From a checkpoint of a small transformer trained on Wikipedia: LayerNorm before each block.
MLP neurons of a small language model. Each row is named by its layer, matrix (up: input weights) and neuron, and shows model dimensions 373-468. Each number is 128 + 32 x the weight over its row's rms, rounded and kept within 0 to 255. Numbers have three digits each.
A block is one neuron, or neurons of one layer that tend to fire together. After each block is what it responds to, as a language model described it from the Wikipedia text at the highest values.

L7.up1218:156160171152100177148116130110176068176112152103133144185132137193170255088106152145120151144148132151053118157149120172075099089154093136114105162126170072122122164149100135126090111117125119088143147153116077091129124163108124193128152138112059147167146095114145104149108168120102079108
L7.up2705:120122140135180145116071150154131145120114177068134097215087145172139185135061159131084171213124170103139056170147109117066153116147073154112069120091159116127118085131102113106116085089152145098085178136132097128107150172102099153123160151112115112136131090114164133140116146152186174131
Responds to: First word piece in the verb slot right after a subject, relative pronoun or "to": verb starts (sl-ipped, rep-el, fl-opped) or pre-verb adverbs (also, eventually, typically).

L9.up871:081145183165127086146115177156147071077157146058081129143136176181133158134113160063089145088143170091119086111141140136112089130101126150123163121106084136151161136168107133089160153094105124085108082157143127120123107126093100151130131082131145108085154118150080159136148152158086106105
L9.up887:085156155168126104148135124158123122061201143127166178137169089193087112189074155143112167126123118096176181176113142084120091129163102123108147107194118106167122070173121104101160154165180145119084118090116148139096143136123109049160111124148138082179116091143100145171096118122145133086
L9.up1107:100151122152124127058130128171134167079127084126062110126128137181110119154148140139123146163120184087176142103114105179124097148139125158171174137098040124175134091130149124121164162129190174130078199185087110141097136127149117098111107011121152133187082115119117113159130096126102125178
L9.up3068:114074113127167118108085102110122077052122155129180140169096159178095104063142137146099159143139152139188106120135166169099114134138122121186076125201098154090138156229116153118113127151111086117110147095124146126100105198102119107129119095079149093141090117186087108080089131118097124139
Responds to: Invisible BOM characters and symbols such as °, ′ and °N inside geographic coordinates in infobox and table rows, mostly after ″W/″E before the decimal "/".

L2.up448:186102096130030151113153082144137102186108115138139185089145177076076120120098126152063151153136140132114145173113117116118135125198096132096098133138098091133164109158152124115093103133105140128074112145143113163120151123125110197114108138159098157110074112113101088100071158115113116128
L2.up604:088186123154168146138121125070094162124121089156098146138148101130164142106109157102125113104127126167089110163099072116110061124121063134099117168142148119107200116138152144123141091097131112073149187225195149131136159133158139101123099112100123138131159145194109138161078198168156137146
L2.up2092:128103168077118160177163135147112125108148068138120166162172170117065146128157060095123111100116082124164100102061112109141111109175124160122135134164143140140124139176088105126132148170107113116111115151150118142144168120101096176098180088150128126159085106130121143149034057137141116104
L2.up2209:056171177112123151197128125142149154084147123178116143126115117117083112092108090156091112091111139157132140146109116135165145088143132129172134112134149124152140115178143127083134092122147116106058160195138147111122083127149130057071145092135108136138102134163120146128116151214186098150
L2.up2333:189127096107081096129097149081070119129155114071122177111134120096136126082015074075113126025179191119075119159103118139102130111119105118096135187125126130114214112132143158070163122102181099120104142168164184109117143138172132185150115147119122114126130131081126111189041161153086110129
L2.up2400:178128070151157164209128073131148132134131118110135104092107124126148119066090117106104089074156108146112134155108135059109109128149161097195077138094131147128111113138108108137104115172152161128077108188127114189152128166102089195176185087160125120139069074099090127170072092191144110119
L2.up2896:121129089120109074183124099143158116120112128114094160083142112111154118077223109138135100158159115121124143177111067130174174116194126134136120142127126142122185106152148166082158122092185127109087129198132098119133201098071121170088163143103125111103090137053112111113046096188112091168
L2.up3041:156146099122088170173099117124155137160121122119082190124168146094135126121185195137119132053138064183142073145142102150107148099203132114151102142143126145126098097188129154139142147136093120108138080110112124142135194163088138158107123129121169122087173096166143116083128074141114136173
Responds to: Mid-phrase words or word pieces inside proper names and noun phrases, such as 木 in 鈴木, Street in Walnut Street, this, series; no clear common theme.

L7.up2448:129156137116162200086082107135164091151087093129109127177097175132058167113096156146119153136101174127114122157163110056071141119179136146137152145123166073106151136121106101121113173154145109149101091128131120112156164162100098179086128141082189193113109122154163101115133182157096141146
L7.up2703:105149144151160141125110121146133102107173168122168072179143104142070143137056156126126206125105138149123099155169108177133127160153088088103092127123118110133080150129107151119126120164110138168119124132040124131110168156145088156092091115114193148165189125104142157119111088176085085146
Responds to: Verbs, participles or adjectives after a subject or copula that require a following preposition, e.g. participated (in), affiliated (to), consisted (of).

L9.up1528:082107117152186137125142139158188034144160132158122120140123055132104106189077106123115107182124145097152163116111107180129075128163142188165109145071132092114141077166207142158147168140103106097126097125134101112113064113090145120100093140171101110138105145152120147118127128127151087119
L9.up2108:134123160201108136119139140103131164079138158107092139143131130113126138088128107144058106165086100170093078106180163104137105145119097170138091132144078155149194147100153189116122154175153151141156108121149133112113188099090125093160103120111115097147171125166204121107107075149188134150
L9.up2874:128159137111165081086182100146128074134122121129145114123099164160129107148084105139066104137091109105140157122165105106108121138152122126123127094145168101162178037153112140099190133110144073108134101135128136055146057157121110121138097170119101165123066184118148125089090084149113150133
L9.up2921:095109132235183045143151124154097121138127113156186125149066186142096116145081124165116092122071095136107159123157107110149129055128101137130068142096134086203150083123143124132126119148137065146084137114166117097149120110122175125132089180162120159164077169108116196117103100066086144119
Responds to: The last member of a coordinated list or range, usually right after and or a hyphen, such as first and second, A and B, 11th and 12th.

L2.up379:195094144095142103147088161084107136109127131068116209121118102124170159110062102068113151106140124156131082156102096114090095109143127155091139141133124149113139159101199104084178127113176109121100165159167126121153172134150155087171152109134158124175176130175112136151117117147133109132
L2.up616:218101077098188082139104131175130150131093100128160126105135080148198102085113176096164138165142108156140147137156120196146185145196161086177129123093149175124149148127148121111121180153144152138098135147132128153155149146116167085141133125104140096138156103149119123094108117138103118166
L2.up826:094119135132204121117132099076164141123118161105191110143113109137165119163103153063170144222117131140115137152182120173131113094100141057152101124091191138137120127093155103126099162178107158162189099167119189148154096162100127205157115136096127102120167044177140146171197174129132100146
L2.up877:167122158128137096091133077182185132107147143143162138166157081131092135138088109167164120155146152135136141147163111155104065129172122165108154161110133148159148128103148189083125127113129100177149123077102157075132108105139152127135149125118094113195163095147124166090078201101081101145
L2.up1057:112138136113154143130124078116143119104108141135236124154116082136144084156118140110164118119142101152127172114198139160170081100111108081115120106126143119104121139097176112086142094139103152144191161139042195132157097064102130144199103156115170107136159145103109162118142113087103119140
L2.up1326:212116053149150097156070099167142132144120154159168127131140088115162129106036143153146137148163161173125191144193146177167144148136113075145150167082158121141132127113155137117085157153143131168105147138103119117141131122136163121176116091115126129103161067166101120083098133127112100175
L2.up2097:239161144114148133124108088113093131099167170086206183123132117126176114135128177111130170160105144162136090180205086126091118088133102079143115197094162098130175119085170136069092141131162107160126137102093196147118131160126156140140132164070151087093156104071101086173118153106105107142
L2.up2131:194140101076113072114131123161160173141084115084121136126113080104190089130078156115195145172145122142203179139142132142124160098231122116109121146110142161093136138106135145132137115148092129148080156111080168120142143114110128036139145157086147142125161101067113143120119095095114105165
Responds to: Mostly time adverbs like yet, once, before and thereafter in narrative prose; also scattered table cells and name pieces.

L2.up20:190141107110083102126130116109137117089136154073112203094128132082107116110079055093096131080101154150109109160068096173103161093169105122057062119132128136118161101128122129132177068159058076127118157107084164150141139157153133176116172143100160144131122076082103116110103091145121117146
L2.up53:136147157106130090109169074125144154146088160094101098149138137126113101153140089103085114122132140122170131107107134098124166191127152143156072131147117132125179078129069127213151080165060134133183177150198134140091190139165136148066139157097091162133121139055167140102102073159142121119
L2.up618:155151165137149119140155112124090143151069099183059101130166144149104118049058138175136114018144149147184188120122163131126107145129087159134100126140131107126099163136092091167135099190145127109118147127167062130076097147143118121109145127130139146115165084086127118068078182096179102154
L2.up810:075095155127183087139134152101128145097068120135044126114141099075126137073050102160155117086145120117111137124100112177162167144151102163127122123167088090136133164154146131092170137106121135075140116130120077094096163121141146121112129132085136117145167113121152159088102172116106108157
L2.up835:153159125101066109129113159163081135100080072131076147165101130151148120169092157108035159146122161118170172127116100106137178139164158188126168123137183126108157154131094115212144190183129117115051115105189135109123146137160150061123187118048166190145155196129116117110135043088126114119
L2.up1720:201150097166127126113163148209185115161146167138097122134095105127071112104092094115109099157153153148155160157090171155132143129132164108149087164100135148117140088119098129179135160198058142129141127157114137162126103161168126133124146150114116143165154095188141178081051094169104108158
L2.up2238:180146179119069079119144136166145127157084118116062116133131116109097124140057111105062119110113174116135184136065107130117150089129121177105056153173138145128141117153058104183175090255109114105131150099140113142142135141148123128130194113079154192162151165159105172077096076127101105147
L2.up2263:099155192153184115159141109112142136105099127168078155138133112131141098101175094112088096195107144127134190122165128113132146066106121132134080128151118129126028100133098091140199155171127123135149101164140093104120149091096138134114148179131133195130190104170085147117158158130140094140
Responds to: Mostly "II" in fixed names such as World War II, Division II and IIM, plus scattered unrelated weaker tokens like those, establishes, Rider.

L9.up345:119113153179066085083176157120158117116127143145120134206097104142091110141131154063111082069143156124147161154105103152097148112099105161161155097101139123190110123137125134158138107102086106154093164095079089091075085149145136102081133157160088102147139084096208156135116153078085078178
L9.up579:046117125121092181175111164096135219125119135147072097124090168106079112149113124112113135185156129086160114198116112130119120166091118133142143176128130090087126139166162142158154121127096111049131120229102169071074106124122153089081102157130121182155108158125079128142143107129154144076
L9.up647:156159136172111052135173146135121172093112082122156138141105160181133093095129089139130103135100149045182139078154120114106098129181156167104122140097129123139149103176120099146121086195135096121086152143086103097143135136118163194125132083082124095131046125098107166130105144112144138106
L9.up1175:075177157133159110056113114176199110097107108110098203137103094176151133147163091110117153203102165081105125086163105158119108121079096162089208149105187152149119144143118125080102114115191076113084146108118154071113187099155096094094087130065127068119139114139173167173155167168126111166
Responds to: Byte pieces inside native-script glosses of names in parentheses (Chinese, Japanese, Gujarati, Arabic), like 鈴木達也 or 無人駕駛; also mid-word pieces of romanized foreign names (Xia, ék, ō) and table pipes.

L7.up2505:075166185104164095109075090134158056108119116173156120166093119130133119129151082119170114148141147113112187152098115152097111093112095135090126173126160113113148138146076125056090133144143141141091173147078199133094177140083128185107129164088105074161084094123174112037132162136129086124
L7.up3066:069142174101192179119081149118159128112128186095104126128147107141137163186160058079107089091134125142128109112117116180123055151126132133047107182157143146099160143152153134137147130103075162099150123105087128103105163146078131093134131153074109131095119103119123153059144055069138078214
Responds to: Words placing events in time, usually starting a clause or phrase, such as after, later, before, until, since, early, when.

L2.up1086:119130156196159162172151117149118117170126118166094090156166119161110142110147142097120107111121134140162192135149118063063076098143095159100105130115121152139054127132138104111141106175132121146116024119156076137110118140135103140164152117119100130146173165156105201093165141132117137150
L2.up1410:157134121133115115109109176132130119145147100182139136133156127115132156080074124113117126139118191125163168170150082202120141109137110124120113125073140148166111120157138141090155126140137135125108042107151116152141169119125142145124133098126117175116146102182112132096086156117102099175
L2.up1682:113140200140101094115155094115148127171140101093133156137186148133142136160105083096142133155112145145157167156151072115074116068142092173142091112129130154137075103134099113136185033133095120168147056084120161147106151137099155147124117127117161110122167155087122178113100138099096133162
L2.up1856:180125133115095084164128122067157108133119142067116159088167089124116113141180083077141132181138142149155150146181137142089077084181077107091139144110087122122115100115141143105149102127110101148132086049064142144137110115109138150124132124135116178103176124033112098131134120063101107132
L2.up1914:117166130098100154066145091063122097133120119082163168131130164130129110168177119137122145141089154128090088157142066144116115082078108165138085105131178147120135117129159116099124085142099129162159097164141199139122180151096099134082159171106171156120048080089181162147115111149154134134
L2.up2401:118158108107147118178148175144123111108148145115119157152146125142139152114131095156117159096103121144128100147159086124115129155195096144176110130101124135117152093103193139103124078131145127144115051121144075109104183115105111125050131126065117138170118094006157133160068150099152149150
L2.up2521:121151189131122096159102102126210121107177143094163132171143127106114120173138105083117128125100132137159074127133108176119143110129130142115164137132120142114113092111101152120152088136072089114198144086075145106145110132143131140079149132127176128149188226086116172120082027141088114106
L2.up2786:153135125112076126190093143145153126106123145135090183142168124121137110084150113106147146180088099141126135121159097195087206114156115153086097121111160181164103099186169133125191133173119096140122072150139147130111220134095170112131149115066134182145156085172119154132064100087140088154
Responds to: Mostly the word yet, as in "not yet confirmed", "best episode yet", "And yet"; weaker, scattered hits on table cells, name fragments and because.

L9.up536:086150142139112099119115099131076131116110138103082141125092172128145097095100124142142120126078147070147098084113162147092113048103184128131143145150106077112143103172170192142138145085094085118117096124146158149139128191075116064098168127137132100115117136109106140087131084149137131142
L9.up660:088118143107158132133108113154125079087100116167074169186166120122099177114131109153107091155082090052089146132112091126072072152139162113115149095156113086089202120157122187063109174115148087137141124145137116027103106121074078172155122117090120102112098078084059098053168150140143100119
L9.up712:126166118146142130136124140143160125128118155182083148150097123118139138098146141144143140110145151073099103133135121137075101072107127125120102092124178098136160112155120122121164112132140096157122102114143134125074115138081114111169155132097130141131120153114096136101163096095087141207
L9.up1710:089160166204136123108121123144149110132106136138105108143129101095109128094111098122109122142113160105120097108144107183121118053127107109131142073106144095126155105127137130121103108127125083166089099158107119148056119128074112105154111097104146181145160130114103134103116071088101148160
Responds to: Abstract nouns, often the first piece of a word, heading a phrase after the/a and usually followed by of, as in culmination, importance, continuity.

L7.up597:092172184117137129106084150119108139220134136168116139197118104142128177139093135148129138125100158128107190161121123103167111144143155105105098141110134153114130117141134098117149129154154148167098080104064132068099156125080099131096142133107144171098061131150099141084107158159130092137
L7.up1221:108161150119137180110091142115098149116145147200143149160155103174119172183076149166106139109138110110126128123148165073106116150087178170139069189130119167116106129169127088074168161123066114160132092096147128098119107136174105146142161108146155077167066118150112168109156085134110082116
Responds to: Slots just before a number in tables and stats (spaces, the / between coordinate forms, time colons), plus auxiliaries like have, had, could before a verb.

L9.up523:146153099121101080120149161144093105121130113080121142181099139132179114098114103093112136093155107090129140146104131179122145090116106132128106069146158119139138109150193164044221112131161159129108137095102121108096141155147098184116123170098119129171110129093162139179120091093134061191
L9.up1953:106121128164134173113102185066117135120149160069150122157110154144090193116150051100084187104074099140094091157121137164111161141093116134129121139097102116196207156138174164142143059139158112151100127104126092134133165128097154173124178137123129180097088147084083147093148147161084103129
L9.up2039:111127113141081145125096175123069144125140170136135163169098155139190122113148124121116142105133068148111153153149118130112113114109163167121141166130108152195116179179117102072142173146139169130138112130167135119133094086155097110107169144120165116154118110184131159133143146119131088127
L9.up2666:082187095137202095187125128087130158101075140127155119185148153168181146144145170135145129107148111143172142122181148109048110117120138167135150146105129089131110090139155108089214152088130155126165120128131137165134128120089106170175134132116156066136149117155162143062075122143156082192
Responds to: Spaces, commas, colons, degree/minute marks and dashes that start or split numbers in tables: vote counts, track times (5:10), coordinates (120°00′), scores.

L7.up814:027184171104081139173135183084109082148098150143106096166056099114125125169067170102112160145086156114144154122094133167144077095179154132141110153070142127120104097156163179120132127088135092191133120173099125098133171117064097127153205159109124058137097138161119154139137083079153125071
L7.up2832:100162127160151048122139107144138111140142160097095203120125179158165149077137145115154159081143112116168109163149169134120093077131132175127097144137155105101167123145092130153092166143103116144110061127162161123157108147051145134149134132113150078190142168190139087137167106101107109104
Responds to: Words marking uncertainty or attributed claims, like "possible", "clear", "certain", "rumors", "sources", "Note", usually before "that", plus punctuation ending table cells.

L2.up37:137140116173196075142127131109105114166175151149127166153097117150174144105140150100186146133155140096198081118110135129128169126114129102099202094086097134111162140124141144140135128114122108169141169135209128070138085158148130121115075068144193124131153169126173123127198118073127165153
L2.up230:165152104167143099129167113111110112162178176144100145168102100113115153113115132132147105103148118079188079127086161142155153116131116090110126113110131112129143089144138098119132112151105114173129124137189154094111106105132099127064087119167141161145148106140171125104142116114098168147
L2.up442:155106105141125118151148108159108102167198164157099170137114158107084121098134110140121131037147101121231110088118161145127181130167108176120186071097104112159174126109146124151146119098096139162126170080201170104112116103145167115117083045206151140164172163106133085100114091079151154148
L2.up1183:151158107162161135129152090137099109144216143114086139142104137142138113118156105127130122047140111122255093094093164142161150121139120138144144111112126135129154114129146130140171117138111116165123184120196163108106083138148119131110105093169163133172139149109136139083181092088161157141
L2.up1421:149146097119140102122209128135121107166205149140158144118097125158136132126138122109149133081145138116255089097062145150142150139145110101137155131090132123094134096126159152144130124119108112178158130160179175107124083128118090091120097070156180127120119163138148129103149120103162165099
L2.up1520:164143139159117083102146106134121105147197135121046149141106176111149147130129131094103151120135135135247075103077128116147173119174135148129151123127137126085156116133152120182161136139121132116144131111183157101127123124112163107109089079209152184159131168110126120123139145089162160108
L2.up2368:156148089140092091168140106119105115114193141097103187133136122121148128128162165111130142115150097112244079112117148132157174113176113138132150095117106115105148103138152121143137111092120130175124111136181139121130131116136093084091098064174169181133137115138118117136135108059205147107
L2.up2788:179159130154141096114230111127113099161203170151104136115088135121126152144104121106131109094160129135255102127048181162160175116158123085141142127099141111111138076131141141153144115132101121179151120151171168120127105125110099141084079101169148159133107132135108132105113129131179117097
Responds to: Colon in clock times and durations inside wiki table cells, such as 4:00 p.m., 13:30 and 5:49; weaker on range dashes and "later".

L9.up1378:123112111194076162146069177147186130155108148037109128120088150128125141134128064169161116141133155136124154165131100152139093100189095128200098106127100141085153105132174130135158152110072145112107159101121154080053119147133092183114134125135107140132142171097103126195127077129121138101
L9.up1506:137190134142144103129060129181085221151115206157100061138114124131099197114149097123129162118132159151120159167106060178055165116159099121157067154144077086098130188153147121138166158106068143086100146146060083104096042153120132144168153133102138156083181038102100114126139069079083147150
L9.up1746:132141083131067173074184093117132137137174152142166132135180137105157147149147076139146162149126133126160097138169100080056133136107091208162110136079165104131128135088138123108151149107095112073097130152081136123066120160168055128131114169101114143131165174164130163078094120116143129110
L9.up2345:149111153198072143081154113180154145133207160173135112127102094136114194146138119142087117120055079181200097129160154165125083096156129158128082171204117125088124149096119085114101129134176154057096087110116160107102130123152116137077132206116099123143125054125115121113128126125127156140
Responds to: Function words right before an upcoming verb: infinitival to after verbs or adjectives (designed to, thought to, able to), relative that/which/who, adverbs like also, not, typically.

L7.up404:113085101177179120077183139109100176111096151155117112085089110130089129104087108139142124157082125121155075145179130052133111100170117109145069170157126142129169149165128094100159121182146094033118082155169080177128140109128148152151122097102112095151138179100140146163150134117128117126
L7.up1699:068125139106182157121127133133103158130139189129025145119133110150121130122150134120085165171148174097101071136141139155107088103143117109104123180120106148149158061132106111083182145150093100157058092132127096143136159106153153120151106096129129111132141158116144199148163118147173149123
Responds to: The " / " between DMS and decimal coordinates in Wikipedia geo strings (46°35′46″N 120°31′46″W / 46.59°N), plus weaker hits on sentence-ending periods and assorted word endings.

L9.up750:120145091143101102093078160138126181123198084129080129152185123150068111117122142121189138126111126134115091173207166128129077113136142084142103134149129130102144127172110126180115181153148153157113046185155084129152147105104112131058167122086142100072095080204130179142108120145097132145
L9.up1479:131130093168105144101104139146163097145166132109125187147128126128154096132102139096132174104167113150138114116117111185125116120162156141131099109102168147165152135130129182113123077087142130122135137133151076111123088167158120115128146173066122148174066124145200169122155099105140070134
L9.up2733:128126111174080093153121176092162071174105115067089182155128159136127172073126142146144074126083111066068091109120111086108076133128111125095149089121128103116141115119141152101170122076102115115102101161103122078090197073132093112119114124110109093137121152149188169104098169039079095141
L9.up2894:133136086170095095117136181093125077128107150158114180148126193127126127120115146092110132174112164125151098100148123122144089101124077103128079092146110121146133124132135122141175126091069131115166106136095166061114116119109122156049118116118112152169071173092156111132111105039155126125
Responds to: Determiners and quantifiers opening a singular noun phrase, mostly after a preposition, e.g. one (in one of, for one game), a, each, per, another, any.